Part of a small language model's weights.
Architecture: LayerNorm before each block, learned positions, biases, tied embeddings.
Training: a variant of Adam for these matrices, 951M tokens, 14506 steps.
MLP neurons of a small language model. Each row is named by its layer, matrix (down: output weights) and neuron, and shows model dimensions 16-207. Each number is 128 + 32 x the weight over its row's rms, rounded and kept within 0 to 255. Numbers have three digits each.
Before each neuron's rows, "fires before" lists the tokens most often just after its 100 highest values on Wikipedia text that the model never trained on. A number after a token or word is its count.

fires before: "|" 75, "\n" 12, " |" 4
L7.down1428:202117159129104148124128154138120108121135156125137093071078121125129157171104140132091052152135203166124096128079065092113174126147102139154076099127076129099166072078140048089079114083135083120194115207091174157103115122151127097134083115154070134080114184179086194122119128186104144141098119174133106132034120120165153160142151103139134072117155122146170032125114067192159130110140121175146134115149092066109116161075180136057120155126189108192143163097163166111155142094141107151055093123147076141154156120146164158135190121138150108196150123109141147155164087132142076133

fires before: " |" 66, " hold" 7
L3.down1320:113143181148126129118147096112096125221068139118120120100122075175134147160100098080152122159113067088112127124096092130150133131115106160172107096086099157099141146154137029097120076090134123173144080099074141151092140187160188104178131151129098120100143074106091096134187106132131153162091129114123064142155152109158112163153100104134110127095122098143128200136195136120133098130161149146098162173152108133083113126080106079118112144084116053095093125151108174091089135142120133144164143122100165139146138047159141108212118167117116150161152124064157071115216104143144161135

fires before: "\n" 32, " He" 16, " The" 14, " It" 7
L8.down184:090044141113110112187135065172147117158131144157105147124098140160164125146132186087109096106186163103129162075154134159164145168161112095107151112058122087170154144139121115107109123173137125138168092195179136139118166107095141078122179138107132137139149160130154137154111081163086103096169161150171174116159121161094095189140112075132139171083090093157141139115201150146134176126093153155116098119139128099098100065126162124103111109096094142163084117086140139143134135113140150124139135168068083152150155084109081111121093117145097104124175179182109149079112071142117143147

fires before: " as" 29, " a" 11, " for" 8, " in" 6, " /" 5, " an" 4
L3.down863:150094131121087135093172173110112144133157096083177097149138130124080173096133120087118110131163078083149154099103136132096179163101153127100173077137078118158175123167135162128130170145135120118082207212113090202173208068161141116132140144104098122061121178098092079053120094160138132074137092090122112146130138088127141128158144093217125109158140112128133116159096107118107213136113120153104108113156113132108167120086132120094153145165143083140144113128125145089127110212158147089077109102111136095123100111141121098123128163102097118174099092093146185088130107179133157109

fires before: "\n" 52, " |" 14, " " 10, " and" 4
L4.down106:109149112110117170103204149165106171139094150130150137136200099088167135083128098151142068133105086145134138158153158123156107115101135183128145099108151056130093124187089133112098134134099112084102097112150126137174125169119166130091152124123118123133171174133116111078126122121157130119177087121107136121184158090075088118119079108138157114106154127099183130148118158149150142114112098128166059083132149079088184109219083097123170101100102124165119133126178114087101122091154132125098156137105167145120153135120150109107095136126157130161195121088154103101137090187145109223

fires before: " |" 68, " votes" 6, " length:" 5, "\n" 4, "–8" 4
L4.down579:139072114159059175155185154155114115068134123080176157101113183080100204123127165184097133156115088110079165174124089123077125074130132132112121116126160069149124123115135152180161122094146138119134150161159160170120169135128185109076154111059083151096122061084136114133187092116099127123112120152169098094109155112134120092123193095136142150096111146109114045128106146152125156173158099143111165148096171150113108069109086096130139167114126158172173129103141131143172129126158114139115150108127095093156130105142161123102107200106110205089188180078140143092171173128091113123

fires before: "\n" 27, " J" 9, " of" 8, " life==" 6
L4.down307:088150099148139160172161181196131110151119143073115150060078095104124154132162120109144083216164128150155074147103125142076104173134135187175154116177138126166152086057106153127126125186136053092130141134158123135124131165181120118169076103200098144118146050124186090080130109147089089143136126107065078103149138116185131129117116115180125158142119169139110059072126190166165149120170137126136099099135200112115079103124079123126070108147064126152102117095125145083153141117165133108080098149157084118149137111138137142196148083149096091141139142153090129145145108133110138157

fires before: " |" 54, "\n" 14, " " 8
L4.down109:154145210142082108160183089143125081113119097146106182134189101192133186185100069132191093121138140141149096148105147115132141164190120071170189161107128154093159111123118120131115138145138116176155057140108148122083153194092174157088156146165061097138126103141161124176070101138099127118148136108126121131126118120115111139143147120182095132071124061145117127161151133127112148108138149149157140131136070118116125166133099121161140139145114090160085103088140124156123146177136135128136113142118142102099104094124135111164113140149067086074165185073107107112162134096081144154

fires before: "\n" 26, " and" 10, "|" 8, "-" 8
L3.down994:140165181128119101171155123165125139086170142194115091193160133151146117194113140121134129100104062123119129120114139119087102148152138110081147084122164096085161150066116161193088114126197175139106118153104119147081127134132099121151110172111173159092126168109209107121079131167166128065186082062108095074135148152167127155196158074139179099115158141071146136158131077160127165138125134155186089125143060144085147046115141175113110116156152127067080111104097114092162124135154099139152130128087114150079150103119129087084103116165104107114086122154118143082121090088063141185

fires before: " |" 66, "\n" 5
L3.down1421:100105146189117097164109094090145127139143162115176073171129186122111145145089103084150134143116107071139119103184074148155158133129087135078122141120140115098188139108078093093156101052142126167119122167144089148101147150079154124063149101105139148071146109084164146135110093102110120084183071108093146138129183115101121099109108152161123136134092137122092111118106071174140141113134099215136175157135127188169142099055141126181149202178113146097128159098140124106185134117162098062156127120139178155127168069182159136143124150111121145104171176067187073113179101142094114106

fires before: " |" 77
L7.down212:116148108123147126093131057121108148169081150124133135108110113103121161121136156100074174173120112149171122037111103115145064044093067129068134144075102113112116125140127154143094136113149145103104172158133129146114104158111170041143132067105145155125144137119105166101112125182143136120193177076117125142117131157135120159105127163130095145142072125150063132070122060117233151131109084184100145122125124131081094092094106119105142107167135160125131185158128169140147163170123108140164138104110130146169138146160142128134208133105156184163155166105124092137163098139157138152

fires before: "\n" 36, " in" 11, " degree" 4
L7.down689:158150109105134158091163157118116133142143122173108103074103107164123185068131142090044127147135102101114115127199154115118175142123161153131121176126077117143162126150170132096167187131065056101109146141182096124107131109185159074116129133157131107117162149130103128035113114121151153107179111131114160067167093049147139129145138131174132107086166154154114109142161098165092156102131081107112139175233156142109115168153085120181154141138134127153171101185137130086141133098099104109116104159099156134123121129099158138137044074104148086124094103144127151128110125107138068144

fires before: " |" 56
L7.down209:143162115086092104110083096131150148129128148167125133095071165069134155150097110137138144104127169111110157126134155087164065130131125172120086147076081098121145152139171081104136084171131108081182153169084145102074044141115108139145115149147140152085125085163130080089146197168157103141102105170165141080151155147120177158134174120159099143170137114172124152152181105203162162123108095163074145146145138175117119150153148143161132099167108173122080072148166150129161147118100109124099167133166111145163161128161136129091137080109133118123124160158184103154102110134135149108

fires before: " |" 75
L8.down492:219116111098123126186182162146078109049123150175097117112118109124119214140125102095059146121106132103093123145068131126159107180183113122151173159098108104134219199121135076135094104189138089123114195149175145121093213174125130084080095078095134137038154134081122155211110119148108165119131082140140135101081181090124138131155155087134147141182136126084161153110175122142124073157139090154115161101164035123095126161092134179138168150115181147174102194125112134121097109112110124135114074066046111131160120104096181102083124086120090144093076146137153124206159124119096125102

fires before: " |" 34, "\n" 8, " –" 6, "==" 5, "–8" 4, " season" 4
L3.down316:063088156127137080132127130048123130179110175101197130073025136160131103147138117161084122149150077135113185107181119148159166133073101140158116149093126079109131107115165120132131127078170069167107136139094111164151174118125154083121088192105119107124166197099095125095105118078096131050140141118162146085111165135093155136149196151160143157136120104130093087119150139133074202116129127137122132121183175108107138172119156110121162161140143123141221135076136095192190062173181131096109084098133114177156104153163114162121112169095101185176145117164122148136143118137123139161

fires before: " |" 57
L7.down1067:119155136137170140063153101171137086159131167126108097100108131069200134179102156111176115169158105134169188094153108158113215110100046182143141163068108138152141113146167175151111096144153122087114157132134122138051087161122163103157050108079137162101147130123163121133150142137191113099130138097151180174134140162121145118182134160127047136117107098154147056079115113168159174156088052228088165135107177180109075119124132112091182130178193095126098152124141111121124101088126074153125146141079113131117137148136174104135158147165118169120159151077165062097100109060088185141

fires before: "|" 57, "-" 20, "\n" 10, " |" 6
L4.down872:127127132172153120162139084133143132158193120077086062184147122122143127084186158099116117082136134081139193143081141100129163093115100132126089118067078180114103093137126082113145141151116145164134078138202084175151124216132122119145100163127109167086085096033169152153102164172141115162149135184089145129167151154104131162124096131128148129091109093078099152149199144159097090099144099131146092235138102175137108161106147078116111152140125094129101096128122137110115172112148114097114085073124157141110109142212135163141104083116095133136106148087122151069158153134152092121

fires before: "==" 22, " ==" 14, "\n" 9, " and" 8, " life==" 5, "===" 4
L7.down425:122083125124081151150098093156149158092113128158096153127131103147138078130120089109118158158115147124042038178075122074143090178210141129173124194123125123166154143120096126102132122159117054116176144121086174110137122188078162160131121132172161086110152106147134117143083124137201079160170145132125132163138141153157146149182121158161150071056128163122148087131147125164116177101142123146141117171094199094111111064160104152131098114121121114208125130114111138139074111104117101165181141112087163151102136085096140094177139128126161148144139146092141153114169120095088103066

fires before: "\n" 23, "-" 22, " code:" 6
L4.down1305:178091099125129197158165113164114123104133167142104150127170168102167086102161082140136116085098134141153116152202148118147076148165115144128095148068168058074128172102069100151123189187116132158130085154135129082143087110131150161121111113092177127094155105116149108143128118115129144075128135096154091042138173151084108106179162113151113150139185114103166134105104158106140159122113187137093059166100128068114185107071147197082098097119076149082110124116098171099134114140058105140124146179144146154099125082139178133154125148227164121083115132172189162139091123151069127093

fires before: " |" 45, " @" 7, " L" 5, " Post" 4
L7.down1125:147134165136153158098162088170093158127084140127114089112080106136109140160111115110081120146107142131177106126077128037084125142133083101112084169124110109131150125124124117148108157113169101062144133156108193162064119147111154047071112091160185153100135140145108114157105136137120126097149103069132052161075129167170119135127167115128169160143123191163086135104091129127209132168097122156144138112125071165127088090122187122108127137167151143156085120124071158171159130158077092160137140116116114128169149110141146131122148139162169184151144097128140109158095118134134113122

fires before: "|" 46, "\n" 22, " a" 5, " an" 4
L7.down232:069035134141085120110119161135147071136181171178117175126078125124139163054116115134135048112178142136154129144120104054116154095121122174158087124139100170126135112062126062150147076130142118164120099165169196112132114125132107143141142141125124140070091111107095140124152142072090170113093173124078115122096082137197136115119137112167156162099178105099138151116142162136175121113121142071141092130174107172139109136110163133144170118096098045107174109111158152120129174114190075072082134115129134101171144132155096145143105125104105117147102126123106089184176121100079128096

fires before: " |" 40, " –" 7, "\n" 5, ":" 4, ";" 4
L3.down1348:123128123140164068092109122122140134153112153194107149095109130121112098131083102232119153159144112185052072095162158120192123127112103132120104171159182101155157128086163085133091104133100107123168119175141114151153140123127152142062114114164135108128133115120137138126160109085110098086116168156136087112154075171114139075141141122110073141119111116100132127127150076179101047142163142177078170109157133098133085160161137142037039154144141106138155167129156172138123119109180113131119152110189117167175139080156116175190192190081165142152088093179129123155141155165066146079

fires before: " |" 36, "\n" 23, " was" 4
L4.down74:164074133103145160162144104103204130126121107141070158194136161165130194138156158151198130173127134139092086166170134144135122074145102077113119147195141149132151176106160120124067112095121139144068058147095122107135121127135131107091134126120156069114091104109153147117118146066092103094163070101097107153164160172077144161179114157143060145133115141083142112163153117115109100121141110096156160143142177083110219054127192129104053072148131135151106134072096097116100115121194121103108050177170154116113159098164142166172126164166167111101131178134063090189126093131115131127

fires before: " |" 84
L4.down605:196105135127118115114203108081069144129090124118163103124094102074146100137130099175116118103146188119138122171132151107160093100177162090148143144078119127142085062156147047119151152087140164122122191128167166169120145169188059098120152156087131143095157182094124143124066117158077156145110052101156141126130110130128136118099100086142138149068170091081082062109147077081130195091084093080158118147164098138162162123119068075176140178147139160107095147131144139147087141162128053147063132138156148136171110084183096123172169164099146160135139128082082112129112144104095101170

fires before: " |" 70, "\n" 11
L4.down331:097137108110116115083138134176132124152070118135092089148107157137144085125127117150184106124034077084090079202129149102117097063111136141140162093192181089127183123143137139093108075157137102123077135140087104087116171145135154124150089163199113169125156132152133124111134112104115144110137160123113126071169077110105113103115080180140120084128111122124126125191156129158111000170145144096112147076104113137093174130114144136120097102124143131113056185091088123096107087077144098086099126126161139157122114132110197075136136187091145192124151156126096122127124101184121125149

fires before: " |" 39, " Stadium" 6, " zone:" 5
L3.down1492:099129140109084166110117150080127130107124135118147078093126077185066122175152122106139158148122128106087141179077147123129107072120144149132081128101146086128148095123209120137102126101132146133173149142131058196053116168162173110105116119111114152118127178106128145149105154178112125155137143119136122157131134149099122136146072112176060131112185093129104158110135117101121113142151097239123118098174060175128120088145169120150145167071109101150113149167176110080130157173087120112099147115093150074108140153177118098176139197137100201151071117082100125096206187099119165145

fires before: " |" 56, ")" 6, "\n" 4
L7.down763:133088161178129140094122096156172086163141122077154080143113125116131151082147152134080179105126135111147170162095118078100093136122098157180094089123158137108137118145096061100101130106130103136126110169085161128056127157116156152140082136119161189130112150172181098139146159132139137116105177129073175121162179144116157127102126163104141126170174106115116135123154165178164051148094065161083063180126128150128111154090160135139150115103090134151052137137153176144209145184119159121108133086120137143164174140137156123116153151077114081125097145116153099151145109171163084171

fires before: "\n" 42, " 1" 4, " 0" 4, " |" 4
L8.down630:104117158168109065103153075096151152064113144154143187109111175147121118173125126090137154167135132122151149126171180120208149197119140149125092096148127071092139105133088152136129125135064098131117129053118152123132126135150123120139180174117135063156131188096145147099148116194174090119125142152164142123143151154141095183177169135156125097144190125117078158158147152117142102099138197159100084192113100153165182156151150185096138143139116103145081114174118169187182076150081129153105189182163158162153122130119143139091143085152120102076106171151122154076151137110128185186